Weights of a small transformer language model.
Training: 103M tokens, 12549 steps.
MLP neurons of a small language model. Each row is named by its layer, matrix (gate and up: input weights) and neuron, and shows model dimensions 0-159. Each number is 128 + 24 x the weight over its row's rms, rounded and kept within 0 to 255. Numbers have three digits each. A neuron's up and down rows have the sign that makes its largest values positive.
After each neuron's rows, "fires after" lists the tokens most often just before its 100 highest values on Wikipedia text that the model never trained on.

L6.gate151:105111121164094128109126146154146157099117146098106146180148158116145128094106082172133140149111136180174112108133115088134157123151116154144059109131197151127122127143087110130126138094153118145119139101113180111093181124121110141109159147175139106089140108147128085141107142137111120141105098128160138146186161140108134116120109117127133115098121141162128098144145145141097133102132127158129135157131143136103143143128154096149118104153063119107110141109152128121133137116157140
L6.up151:120150113135140199136180100119141147150159128141135156129157124152083154064111116086122097142125131093144166110133145106098100127150149130164102115149141184119107132143138119137138101122166154170100127108144154150068088066118126149114156130130149151126163161135132176137111123141113144108116120145133116102144121098139166143110120163136141089123105135121164120161115126121176137115136135136133153116157105177111120112116118130123104106090172139142108172110134105094097124129133124
fires after: " a", " the", " of", " in", ".", " and"

L3.gate451:118153091145162123164110103151122137130154100134159129142123158124135082116139125108133137101124100127135140120105133152117125112127142113149095165132116171145133116112093078143136103129122176150136130128121147115103147065163132109125155138149090106106105132100096091104107089100193158135095161127165136105103130139161152094134122108081162084156114152102116122181140113122110163157117141131130147110150138131200139116115147122098124164112113154141117117116111120178124102126082110
L3.up451:124141139172145164148163155138136132112059136104134154139116141147120126129099093130158186140133091136114071122159115126127122165106131134069105125155111111164128099114125123104139130128129110107108151146116130100132102149130144130123196190116113143098123113105122130153106159114125175157171110114114119082157141130135117096145075143089142106132149129174138126176118113123129076138135145136108129133145138117093149102120138111118086085117117124132098158168146127148160107119154128
fires after: " C", " st", " Ch", " F", " c", " For"

L9.gate585:107134134065142083076139122103116141145147139137159114136139101176128137090138122147126116109127122114140118129090074170148086112114125090182164123129165117104112136118075107112144113131128164124075165151150112130139124118140115115147125117118110153098157126111167105107146129134097126143139168150083139136092111128150146100122133122091147126125121142127155104111115163118148131135147097113093098119112116174098149171145144117104153075092164113107137141124103084103113129153176110
L9.up585:122144111092162060091166102115130130164134156157140158107142112170142189093116117160146170157130111180097098112116089137154112090159098122130172112132127130130134089126094141118135104107141149122082192125150136127124139162121120136131140128125110157116142106114132119152127142170142091138124163141116086092119117150134144101103127146140150108110118129125163120117106149132097149155146099152106102137109101168131100151085115102134117067128133102142092139153086139122119124146126131
fires after: " F", " f", " Mi", "d", " Se", " G"

L7.gate409:132117146122097124087107155103153172139139100131158116127115121126127122143141125069124108127132109141129134125118139105057151207125119122112149162109155107116126151133124124108101160156160146097173096117128111160109114132151130126151110135119135172132106086133126130125120104108123128141094111131141123149149077172120157171098106136107109104129123151116194100154141144140127127120069120125144144131127102090104115125165141107106215102112129115120157139093124124116128118136159084
L7.up409:115142161121096107107135098120122149110131130086135134119138120118142157111128116093119147129133111113101133156073150103117110112134094114105174128144135131168153085144091110144160129170129142122099110183157111125118144142096153140108137136068102122162107095195149158135137158147122170156159137117132116136138129173150103101121127127090107129156114119134112159143079148132106115114107172173138092145119133151168103065129144110095156122135127144151102114135146086156094125152105115
fires after: " c", "cc", " st", " h"

L9.gate164:128132089068142121109123139122145160147122111082145147108095140120107117106121132090134123116119141122149185105086141121093126151139116156140121105125153103102134115133137126151091163098116150092126127092116111144083174067137093145158095144104160161100094115137148122089135106115156139099114111115153177126106091153130123120151123126141110133149136125132155114147118100133128126150111131141178135150125148104086121114105102169104152119080148129131168143043129163102106141136119138
L9.up164:131122135085101095122103118166126126193116126105138176122114120148143125137144085084162113130151118114107188159091163152146085136127135130104119109121118121090137149125163117157145173132114165124096119122107094161140132128115135149155071145116145173108135144127085148160136110102200164096123106138145122113098138118116126102100091161132106115162120160126144120135108118157109130120116136132186141148108135141095112094119127173122114101091112142149133138116117174140114153130107116
fires after: " ", " |", " (", ","

L7.gate304:121132127108139147128101120140105138112135135127175093129158121111155106098130092145139134131095154140087175159164074143118164128098118117111133070114127099132120160129133114139128100096123117114116141124114182115131118111144125107127114134088067115093164109129129118127155116126147149119160115128132132149134106139142145139175119112124119152179144131112180123163107177117131074104137161121119144083097084164148102115122156106084154109107160080145110082114116100120156105108116161
L7.up304:129128133115128100183118143131146120126108120100157168144114117113155155126126147137106114162159139112151101122162131158088138117129104176118071115120111156129082143137174112073143113094181129147066157150135144121154136118112131124138166143124118127137139121106105169095138143103140089128150176097106159114099147140098148101129148179120124131112118120123122144162114153157116134099151100123097151188150162135148204137099142134110117121147119158114098134106134143112125103141110142
fires after: "s", "ana", "la", "us", " Ma", "k"

L6.gate436:111138145118141088142067148148119141140114142130135178104087093156098163130160099181110080100131121114125186146116143149100146104146130143140084141147134089145119104106100135168131165114126102113082132162148109146131133108141146133114146115098126125171137127135116116141132140118140143130118103123144098172156149114156115141139145113128153145125128136154156151099112144121142159109167131210108151141083141140152145112130121154130102169162125112115150131136133124138062072128105142
L6.up436:124185113129119122149132132138085102098115151162140148161168150112083137109162148136080078088142114117126157097153136103100085147160123141139075164136140127162163098137116123133152130120166131115094100153153135126123102116134099083124190173110127125112114118157131139115125154109159132100092132143154084130112109169136107138124147131099143125098127121152137118106075136132131141151125162133100109095100140107132112116149140126164105134113103175124109112157120095113123110092075130
fires after: "ri", "li", "l", "il", "ir"

L8.gate218:138168133136139085146138135113147152095095152094117120134125087121116113121100121165117138129116149147151154095138144122091101194151128156157130102125160108120111158133098094122092124131167159119123150073136182136099166084150102141137129134127120123061112133117141144130135154079138107097115093119142163148122144129103156083148144128136121113154117128149157133135149131138104127116114149148128129138176121109139126144108105155074114106129120145097208115066139140137114110111149131
L8.up218:165105105078136154121103103142129125114111124127129178124164142148132136113140123145115112160147120156122104128167145129154098136155143100103130119080129129114134162144131092088056127117154136134140149104154141162127141093112122119139086132140075163092179187135131136154129178135158073121096088129146113104133174108099119128117141173160101126137134129124101151079152141127137140111153139141138156121125137149172136110120121167150128157131128128094145141116138149173125076116114120
fires after: " (", " in", " |", ",", "s"

L9.gate462:145097159100122133115105133095150165135098111086137130129132135144136111097146200128130122085128120124159138091117121113075118149115137096139098149132160139116129127138167110137104138115172134126132110139093133135115071086126130118101141156085125121141154102087117162162191137105132157100106099107100168109089115135136119056138130115112110102124116103159122141122145115136151114140153101154109127138183114139087136121177129118086144129106142107157157110131101111131113135133157171
L9.up462:130143190130140103105069108130161149126102126161128177147115126147093145102136164104127118109166153126117121129133119096114106136132119138131127114150163178115112116133164114114088137151173144115138131184110130154118113136133136108107105120125125161153161105105119162157140126142131095092091128132164163084093113133099156100095173133104091102117119116155145134128158081115145116131129115147113108126180095166096170178124090099110118136112137151148124102128105153099164124117154141
fires after: " ", "cc", "fu", " po", "ab", " pro"

L6.gate512:146136120133119123101085170150117148128102153186140159145113171076087124168141106097155106126122097130147172144121175090129172177151096146074109092149132137125116170142139092097131100119123121118113091107123115116106112125122125090118131144142065117123109124091147143165150124099102140114095145130134116109116103133144118129162154113125146129126114155165145100153174104152141148104088112169145122149124100106131161098116136108127141131107127111157125142092105104127124096096131162
L6.up512:132117119120119119124143098130167152109125143146102102133159131155101180111135138093140148169119111153136127125114069082103151100137149165157133088132150155129069127144127119166148145133181110139109094095156138127202163154127109151124121162103106123174119119135131150131135102112136131167149141168135096106113119119111127125163144117163154129146104157153138139126166067149122145118133143095101122172155135108126112104148115105145091108112105201139123135112129154127136118101143123
fires after: " the", " ", " a", " The"

L9.gate242:118131134127163116087150156099153139133119102122163134086133160149156095154118179114165134142138128108108118124097121160156135157118171140127141155128066124093138135141128161163172090138118130113114128133165150146130181104137159136153137093152112134099140115164119075117109081127094133145100149106128138112101099162135114097156150102135152110135119127149167116171091114121154153167164077137131143131131143102113099184105110125127149131127111097127163148154134122121084133135164109
L9.up242:148153120135147097132145097151096113121122164142185163115105133134101130151098136150140153107123085149142079107090097088174112125155105145108139105120103127173147128180123143097109107154091133111109155140117096139163103094119122117106126093159116143128176168139111110168137139112103097127119132140144125136082110140121148170140149157137161128153160092120122109129142121078139130151146120139130086075115123178127136155168108128116135093087151124152140113161102136124113112129127176
fires after: " f", " w", " F", " b", "re"

L10.gate54:134134119135143128115177104121154162116103132121116109117130133112099090169122147124113111130123121150151167113146173124102122139178116159135073133179155136132112141145145146152153077176134126123168109084111136135106156074165121127127146134154125149115083114146158091123100130131086132111112146157137140118074079176136144124079133126100107143114147120157142102137137123149113134109127107135098069140159121083118134112156149118129174139112171106147159124132098127082128109142101130
L10.up54:146162123100147075137115131165157156113085093124103120125111180087144122162109115138142120155117138139133152132096133150091087134151089121151121122152113122095143099119117145161136146100154125127128135097127149125151185111119095113153143135126102149082100160100102129185132112138140146111150101098143122133132076126111150115125153092145111157141115142128089147165094097121103083171153121093149141132107146153132163068083128140118137119107116177118137153137120152112116099095138150
fires after: " the", " ", ".", " The"

L8.gate294:162120112114146139164128118117129158140137151143129110138111123103152141097116109105144123107133134140126140109124124125114113090137183090132166095149144133139111125131085171169089115146113137073120180115135143163094149085133121139111120110116149163075116117137144091110154115148127139161117118158121139132112118121140152105146127094101127121145146161160146152117127160135083087142132091095104110078117068196128143131121129111113150120125122086130103159184150151110080093133096127
L8.up294:139143102120120162095143108143151137095142117075127157151110189101117095170121071097125129111136133151153103137120141115101082122139123113123135124146160137133126147129130115143173134166113117104193134132112114104128137137110073113073117112151144082122105121122110123113120061120164159147163092119113110157159139120129118130117102133114114125149156099168139083112150139098095165147134108133136169156146156144129144109107122176147157147142124114141132160108131146137104157185122127
fires after: " b", " work", " d", " st", "b", "t"

L6.gate90:124128164167103126072144114098145141148106127109163134126119125106100176153117136135162172159104116095088124130121106081159166148111141172123162128175140109123120128146182116151102146084096132106141121119115139126130139144106136146098151161103128143175107138111122134146087154110130094106116125074094130118131076121151136121127107134120148113126104108124170159158105108130113101130137143204150126118136110117106096149086135129116156096111159168130145136075151133124137107153122132
L6.up90:098103150133122134180101128139111140116124085123145126074144139129099139102123106114118127132136134122158117124146179124103149083129125143143113111138143102127120100149105146139152131179129120110079107110135093131104153156100098129140122120082146131142115141169118136136140099160097166101168127135138086117078166113139092097118149156125124134147124124108109108124103101163195136135181122122158126142129144100100127107140093104141046128099107136110088181135124153104095135114143143
fires after: " ", " a", " his", " the", "point"

L7.gate179:157127114125133080121136194135141113144100109126145113141116092129142088183115127156132157127145147130143097114099146132143145148159144158138106149109108108118143168096104126090144142089133128141115100137086111112131143133152136156113163180080069061101135091123098074125102115093166113100130115146126124124114100175136162126144148113116119110100093120096136137101108146131113109136140152142156110161135137139112115119128157133131185134163125137135153099074135140123122154132108162
L7.up179:164126090083172143114149129138153123127147161068126123125167094130126081144084094129151116129140119113086145120115123153162174134118138132104115128144116165113121113122145133200147162114102155111159090129128141136113150111121125121068108129105134127114134131076100154139136128129095103161101145100133160091165125109078133140121158129132080163111102139114109133143117112147119141098161160112165127149098126115146099132100167123127105126091095110120097139111127135127139153178165128
fires after: "S", "V", "M", "C", "s"

L6.gate191:112077142097119128133121180121155105148106131092097093095080126142133137132165131143091099103116102130116108141123164152131115130141171132107123121102083135078156114079160141107167147129105128086140167089127084087114100148197169127136132107087139152118131130139111137103116111116132119092145136121101142126086118107126121133156149137116121187111129096124151137093106157139159122108129102149147143091145137099087129125163075134121132174110141137146145110141155118132147126146136124
L6.up191:180117127185111139103125142130128151156106117139138140134135147120148106162122181146144173164112130131125167129108099113144109139173121127141094145113125163104119147145151090120152149123137118202126086119132123145148105141137145081109147169140144111111139135140119126132136147081104107159097158107103162100154109114120126143125163100119117122138140108152099108125111146082150162125168124147091106176101133133151132133114157107148145100177115138128161108089163100135089172113175134
fires after: "A", "F", "N", "E", "V", "M"

L8.gate41:118105101126087109115101145105115125090158156110131114099108134144101109119148098182096087116132139133137132140116147146129125120122150154151137111087113105171121131088147093114155106153112109117157117145087195104162144128138120128114115164123107108148093155104131098098167179161097136127130140117119152173130137115170146121153124112129127159151123117133120134155122110118107115116157130103125150100167125123172153149125106153105150172147184124159196079125134123088140092106149116
L8.up41:081153130101118111171123141145118128088109145115145117081144115130111099152156100165127114130133130138149142135164173117147171141071127134127096086166104130131110143114165114093118181155109125138098117118118118104140104128146147194123161146113093118120132167153147144115095102134120071146113153145118114141133135117148130115109136159131141110121128102119118096131143075153097155101103128146149149149147124126149135108118150193105131096125132170175110098120123091187137107141149105
fires after: "s", " as", "as", "us", "p", " As"

L8.gate252:084122103134148116120067163125149149109147141142140104093130127085138129146154118191120078115119124108154127129093111158177088147157127142147119165130128121093103125093101106137135088103126101149127084110124164133157154098158114079136159120110124142098080174127109159119163128131126136163116144136147189153139103131118157129145082133145132132170135118092163142123100116134129100154130120123140141109156119134125128139110142147101175101104141104158157108130127108100157091147158122
L8.up252:098120168157138104136115143166138134151154118113131166121149095152086146170117124145130118147127195138131066096146147117105143131108149094100130114073149140119067092118130117079093114127143158134096161145107086126140125148126140125148133167126152072120108100112118135175075080124146139149119103105111130144119173129113093134152112146111107133100093134095119115138161128126113084104144145132165128116156114120178128128132154163119138127143099132128124135123121156150133136145164159
fires after: "s", "p", " Con", "n", " Ma", " ex"

L6.gate209:121157094147106129114144135118104134125137127173134134125104141094116143119100164121140185148103164150180133091138102119133160123134113148127123146170139094170107132160109110202173093161132110139153153145120089122098150080107107128113151150126111132143131130099140140172136107132121126129137102119095175133127128149143108093185147130121135146162136163119153134153136154138123128156118121132111111140158069141129157106100134101099103066131116160182140163122127111136109141131116167
L6.up209:131152172093117152136118159144139120128087120129138163125060129135117109119178073122077117141130101087142143139096156118091121123146114162155154122141104123125092100089119144114166112092128138163083103131114097120102133079105096108138144165077099105115139134138118108134125144117101136110162139124123146063079071105143132145151136085133133096123115126136132122145117125155163135098138133099143131130119145094168122157154114158157125132123141153169144130121103146097140154115109136
fires after: " the", "The", " The", " a"

L9.gate361:161158119131119147106133125111152147160125168099139129132134145124083129125118148114094057134080145125124205159107132131075119166125148144127107121126118107063085139070159137147122153172105118123146134142104135149116142104139084124127162157103136094133107142092122122130092141098084125140113170113156137134134116104132103098150162120151134137119127105136160081157111124166155101104167133152119123079135127131167112132117163144139149120130126131163158106126124155113105102133130132
L9.up361:151114110134151146114106065121171110129145162101149149097143135120118165103086118104138129091138137131097134135134109134110106139131134137101151137163141131117132120109109144166091101152147122076155111105159166138133137084126115151136139117158176113133122109164094144157132142152168174095093146149126125132162106124149115106131125120109111127125142091199138156141104144134107098150159095174080098130139075114104148161113079114098101154105145145114134140137118142111115131129182117
fires after: " ", "ab"

L4.gate385:106108093137119079125179135160149129134144095114142153096092104124120146176132099126167126129155115140144105125119121106116131140155120180137094163158113089148102133140154095140156133166119110129165141132144124117099204114116099169133152183140154129131134131120107102099092114099098107082109128099138132118137126108167121120120134130096147123128120134133141107109168148181090164137136123101151137128183081110097143136112117121097140137140193136091117090121133134120115124147132110
L4.up385:119129114143091140140185135155141142116110158148113136169103144152112119134113127145138131134159119144128098133083066115109123148111099165085128147136133166113111113127113117108126089128175098175111099131147114098150174104120078104145160146121139086139119161129147114103095126123166129133110136165122126107142124121091131091132156147159136138080147123131117130121180112123112163142145071075117151124177124123153141099092145141138163136139174104106149097146174141139120144153111114
fires after: " 19", " the", " ", " early", " 18"

L7.gate500:142109151159125134124126136136111068088150143118122129173120123159132138136111087185121111114111136126126114134130108155128116102107144062152103109138153154109129135131144085141142092112140108151099120127118151131144129160166128129152160105105107108099128078105086094118152116100107140130136159153122089184171106111117137128159113117101184134147095115133148136121107174108147167125137130151093179084114144127158114165109170138142123118154112111106105095137159121145096152115146089
L7.up500:100115112133139128130091128105123096082125145178147123135154127123146142118124190099158125104146116090090130149178104116125113114086115127129141188069103163108126125136117134156130083156141121133133076152159070108147111157129129145166133147101120126127111134125139128147145104126153102118151163113096095128171109121135111110128151135123115111095167143147127169115128170110137103106138072114094138106179130151130113125172147102122085140173148098148105131160120125111130104121116141
fires after: " Mc", " Ka", " Jo", " Mar", " Ja", "h"

L3.gate103:153151154127196096096119135122127107132154118145111079159137174152104090123154136106167116133126187132120111099105143136122139129162116110137117157119125124113103124129127106136155109142152129121146136115145148136116164116136098104140180126129141113136166150125119130097149144127095132147159122126148110101101096143175130179129159094090150086142165179122159090128101124112209146129118121121158122140101115135119134084121153107135157122115110156092123154174159128146171117127131093
L3.up103:153116174119092089141118089170144147090111114106134130087148114084102110121150120120177156127099135079113146120155123126084133094121136104122139138160137104140146075150132123155128161153123119125157152102122135098115102127152169154096154189157137169111129135146129145115106117112159175130133181143119133167155119141151142127156111121158150111103067147151167155122152110139110077106086158126113136134109123109131104106105149146105134134150102087148138137111154113128107108149134136
fires after: "te", " st", " C", " Ch", " c", "ron"

L7.gate59:157114127078149173101123102098179172139130164136157091142121157148156151124088115122146140111097126128141132141107088115112139126117184177118159088138122101145128139087129131103166101140114168102122146111091124126106152072156088118144100161122108153119127154132117096099133099132140173111087134142090134101114127138140124093133094117079139152153115159176137147141095127133102117119157121144126075100131117150121136116141106142160173126121145110142099124122132129152086127144129154
L7.up59:141173149131115138129165128123115098156137127113096084114127124110132150161119126105118159094106144167129119142110150107147141089128111161115160109104121144164145109134150103096160148102128096118099123169122119151120169142156123132097121109157141178176149147141137118178173162141133141120120126116106076146112143121121118138127114122101129138072125132054133088111103135153129151086112119104098096152107106100130128126113075101127128123113154080154167105145100139136180137167131150
fires after: " st", "and", " g", "st", "at", "b"

L7.gate110:165172143181153138140150081128113162160139114082106139125123113103106141100109115133128116077125160090150167123141122159150098109137117111165152127145107107116136119106114096111113118120122128089139114156107141095110112111157121117146146135122147099139125124097143159135135097114144158158112161152158130143146124125140151070109076085104146147083094115117151128113096112137123124163121118150141107111108124140116095126155120194123145167132152089096165082124186109112094111149113113
L7.up110:110129131128107093129113131127124137150154160138139141116131113092090135113142159146120083137172119121123164140091140140143095142149123135154121146153166146090123116123167111091099106130134121174168120165165144199131089110150145124156148153161101099146121104149170147126155170137198102108109123142116118152088171143131149151107141143110109133087112089159130140097144130100130132146138125141112107158124115121132149127139134188088116097119165169126157155148109144100086122150142127
fires after: "li", " Ri", "ri", "min", " Di"

L7.gate310:160090133147118119092115135120166113158179120099126134178135132085147149114132091166145124111135128132118099137125135154091119137112132091171105095140102068102130124107092121146128085118158100122115108128137102118127156133126138151092153126142100132109140132141147098154137109102099113135153149098075126137145163147144148136136128122161104112199137185108117147138085150136119085142124136149145133085111114124135113143107163135139116114122134122134110143092128137100088137078196087
L7.up310:182103094124118136141120151128105138112137220140091099134163122157156169151120140103122163136122115082138120123158133124145171129152151143124097112137118119082109120079103121134142132136126103138124127081142135108153105094125126106107138123119121205162159116133131121143149175112115158127133106125125173084122156115136118100155111092128165116143123140144105073134131091111140125139105133119107126148112122109142135088106108118099157092112119113153143120079137126154163162108164151
fires after: " A", " T", "M", " H", " Ch", "H"

L8.gate406:110103123143112108127104123063167139087176126152167112116146150126081179137149098126122123111120159087138141110086118097088121133140126145116130101175124154131101123158107174184126111139137091130138125107127162096117138093123094177139141114159127179125116129103151116124163121134103107153102129128096147133112149092145154144162118141096155128150110147120121117195124124135151102137156093130160116120168124118153145148078094138121134130095112136125122128128126143111087087106104117
L8.up406:106119118159178126134111149121117142111114144086109123102119125114124108130134134151136104126160132150135159148131124180114159128121130140113105118115063101126119101123114123141138104155120089191120123167148100122139133146152175107129162110127116143171116098124130110160103115143135102089117140053144111152093120148144103130097188117116145137116157091165120109088147122107133150145154138111146109142133111120140108109100136126121073167135163190132156132110152115123117133097125056
fires after: " de", " in", " a", " vi", " Pa", " the"

L6.gate434:102116152109135125110105138112158155113131120107107135083100121110136130164081106114153124111117107104128129119146104134174112126116157137096088154129146158134130116090193162128152175107091117115145168116114131110100120167156170152156119148097127096118118107101100106104144089094092091086094132112107100132147103107110136111129095114104119157096105090142147135095099110173128145131122106110165173140169121120123116114160158118106136162127144138122148125095143135150175131155127081
L6.up434:203091097101146142080135149132110137153106137155134125102089136107111103169133157156121165127073125132131113125162135134139138149148155114084102130102123145106109164106157139118112130101114131127113098109143161119121093126166137110122165132135118123105153132117112104111153143106105123166079163106106153113144130127129170152117135113097121119138133091178117112126107127129103152112132160139111120149109159109146106145138175096140183079153126122119124068070166120144106159119132103
fires after: "S", "P", "T", "M", " World", "C"

L6.gate358:123115179120148102109124111113131137152108115128102108152133108090122149133123178110142080097151144084132116130067122117120163161109110185102141102155134140115097106121122113126111147145135132128129159150114135141143130124158116116133131146113174127125118117128157097092150114130115140152158127112139165107144137169138093078162113067126130120164115143135131077156089157134168072198107097093115093123116127116118113122178115141070146128108133146117121130105145138120159133119139097
L6.up358:107158146115159104103144076129115150176104097114115125161098159087118136113159151068145140127167154096122128123081129113131141118128121146131158107126111114095165118122137144118103180109112130144138143151098111141132126165140144136143094145130182132158087115147149125114134089147163115185104124125145119075120132181132111123116138073164154118123145132135128139125123094135144120142085139107140056135112120124107136120142094145123148127133136150093145168118100155156157138155092096
fires after: " |", " st", " ", " −", " ("

L6.gate593:130129106137110124103152157146152132082136132135124135114108157099138125125096083129135111129149084182153139124113105096094143174138113185164104148148166144135098130133082094118144089133177134127114141114120145105101166076143081143097120163133077128124110131104190088080093130133138106103162118129129163124146150133143136107144147143093121100128107153110156111137160153136140140137091132139090163144147137127125103088115087098082107095126110147130130126118116117110125122106155124
L6.up593:141111141109163202127164151107119133143124123124108159105105108112094081149075107113146102136105108136119151102137130096134158126116193138114113159151095150141134135114131173094128110136144137097104130158116099121120149159141137178149148136103118122117149126142115160135122091136123131105171115107124134112086174149151126122135139135136126146091127135116140128114116103111164086163129123168124153157157149115099082103144086120098107123102100094182088135093139150089143110172130145
fires after: " the", " The", " and", "The"

L7.gate206:132183162139130083124127137123117122126147125136077103163143123142154111119144150147141124108139162124147127097110108160132121113096135134165108128157132139094098112115093088098130126081142135159066131101113141110148119131157124170171098091102116126126100113099202142135128162087133114106119122156144094161134126140106161078151157095096170121131137129142127107156119127143108113133095133165093093080139144111118100118115142147079137128137143131108168081153118127125101142108141113
L7.up206:110134155132169123108143120151103089105117138140124140110105127155140150141112165162162152130109122149106131153117141168127154132086085074111101107132125156147152116114112114151129137129151114155132102147130080105177079156117124097168078119159122128144110103103134114140112159152170167118175127138126089174157132135117124090120143120142152134121177119139106094112097117125084143130160124111065138102155151174143131094128165148104139149145141091141127150167100139132109143120114105
fires after: " Mar", " Lu", " Ja", " And", " Ni", " Vi"

L4.gate411:144135115137130135113111173099131162141115110126161091126129129145105147149134137109125119150170118115165132141124167173126155154152132170106148131119159080110123148126175136126145152142120103108162143127108116102096111124104119123130099148158138123123112114089134127083151111118145151149098126110107143123054107127098151160180113097142122114167138123110189121184111118156112119104079108141110122152125098150112149176117076133127143093117136109163142163101088159140117126079126114
L4.up411:107081125129093117104148197140113109152112103140148133151110130124167138130130115138119115154177076125115133162116136115157174154163154128120111128121100136132133087137138088140179117097111121136108128141136088116121136106089167107143142126111098132121098123135086139139144156160122082157148136063137115111130091117115097149158169129102168141143055149093124179132106127139146163112127104151099192121117130130155153135138147136142112128128140167133132123114097127115105113120114140
fires after: " the", " a", " The", " ", "un"

L6.gate281:135115166142137147090146167085141117152095141095133135104094082108148120176105138117139147126098148060129141102121134114162155114115149162094113176109133113145141166099205135123140167094113117118115114139116136090124140150160178136138144129123107110114153126098079122132147091123131094120107146093117118109132114145101118131116138134105144154124101099150151095104082145134132135125152129159155146111138093127095111133144156081129172128148115124137161084081127111138144145158128109
L6.up281:162132114138136119129138139136117167091096185122121113134146136094164126124105155160142127142089165107128112115120071145156147144140132144125139124123157194082158106140122131142128154117131129156126155100162148109126080142173108146148115121102136123072139139093145150128107131075122095128090136139100145151165102085141126157163089116088110123144111119151137141136148109111107168135109124151088167135110165095151119138096141131099139081143094121161113130088144136168139142124153103
fires after: "T", "S", "A", "B", "P", "M"

L9.gate395:096125134144135069120131144111138116101113097080127099100130091118137127117113101116155122147091148125147108083100124150124122140075155145151105157169111119135111121091170086122143108092125123142095139151117124098120156116140120163147149091101125149147135104120132132121150110129138144135152138088152149154116196117159162126166128137088131077131086155149159112115117133102122096165095084151124139101137106153119123159148122100084114151093148113155133100099176137106119164131101147
L9.up395:123115112150156086118127136140104131112117154132098137079117126100127146091128098111164134145092152139127130125133170130094136155120117102140099117094111162154137131130132104124132153062118113134114180118112169083137110143156136131155144092113141147135147171127113139153141138108128118109133134094125117146133199093165154118152151172067104128108107118130182118144129140093104084116148101123133185142104156148150107113111131115139128175143159126109116122087139134160109128121065119
fires after: "S", "20", "==", " N", " New", "T"

L6.gate259:140121144111123117125105132137183161150121161132119153093139134125141155143149085132079145155090121074135157126191151138093151146140139095142145161134132115110140100175115163102141156104122122098110126140121154115134118107129078130134113151118124164159150151100157124111145142108116127111109111105107149132161118143124142128139118113111164141175139108091139159115149124133156116132092115128134164126156170150138147132117075112139098148072072134136114141117099152166131109067093176
L6.up259:145084108103166129099112160141159130103130125126140172097140116152157102108126140106117147114121114108122141160120139136125138111137138141124084123085117088128138131102103121122168153080116150089135106089120109171094151140095111132135155144070106161086113106141124143136114116125130082127176136094151109127097098146114139136136120131117109135137066148124132115081112137120147153080168180095164127118149089072173114146163173113152123116146134143147132158101109121100133126121137111
fires after: " the", " in", "The", " In", " The"

L6.gate402:143122123139118146134147151095139135160132120107113097164090105149136134128146156111140106110149097092126151144117071124164141129107175114155095140105143151116121154115166146123162148074108125110104143094115114126086078156147142139123175118104157120130168095096111110119125074112139097100119118125112158117106099123142160172127148111109142109147133115158114181123152132151141140126134135135134127116178085135075114135155158091097128137115152122145167149098149079113144156145133079
L6.up402:155107074159113113076141159143126147140120117122143134123161148104147084153097121089164160179089115108104134104092114099130162152213115170097124146148140123150153155101144136128112164108153114128125126130164119103117132117116147120105133135093140120116152112125134127144088151115146147103121147061128141111154123105109112120140149129111148051116143137159118142095135123157120112104124130156106125167121121072141127145143152132143192124136103125135134107100152122156139103127148120
fires after: "E", "I", "O", "A", "M", "C"

L4.gate51:115134141099062125128098147142124186147112120157158159155098104123092133115155123116153116124183101095131136129131116085121145158137138148139116160144151109129131159147121091160154140121123082109121128156135107120117122126137139118101111177126139145077156097082136115106126156096132124131147126098154150136088070150187129128151164112130154078143127173113122146184130128129102127094103147174141115153141111098117151116112165124111123103116121156130141171092125103116133106092133128
L4.up51:094107122140095137158108164113132121103115137148113122097141204107109135127110123122089112130143103136193132142152153140151096143135099105121087102106160132125114089140098123129148125125135119137136109158120127143123138105150161113123174156124111103159149091136167126156137119117115119172120123124156107100126139173142139123144116145160081144128135131184184092119123091120129116114156162133145104128111153145171137138126152140113090118127126165200116183102150162141119095138111166
fires after: " a", " the"

L6.gate519:187108148107127134137159139132119142137134116125186172170149098102133118110139126120136093116120113107133138108140127112069168151130149132128091151160151130110112105123133159119133086134146093094110135143118187135113095109121127174157164146122102089078166139129137123137148150109119154140130098130093105138162110158164081104112118133103116129129070180141132142105107145107134143110141120155101142106129121134067131162124116132117102090124138101104161110101152126142086090152144115
L6.up519:098165131043138125145099088150094125143078141108145156130133108090143134118128144100095106110107120119130133135095139119125113115107112136109100154151112139144112121135151143144141134123125115132108074154126125148156121130136151095167153106139146114146124138171096142155138122116179161195152133110133105144110072125105072099109120158117134179094112116148140121117127104102158177114173144132166132137127093109146106134135125179154099105135149138113107134122108109147097109160128095
fires after: "l", "il", "al", "i", "id"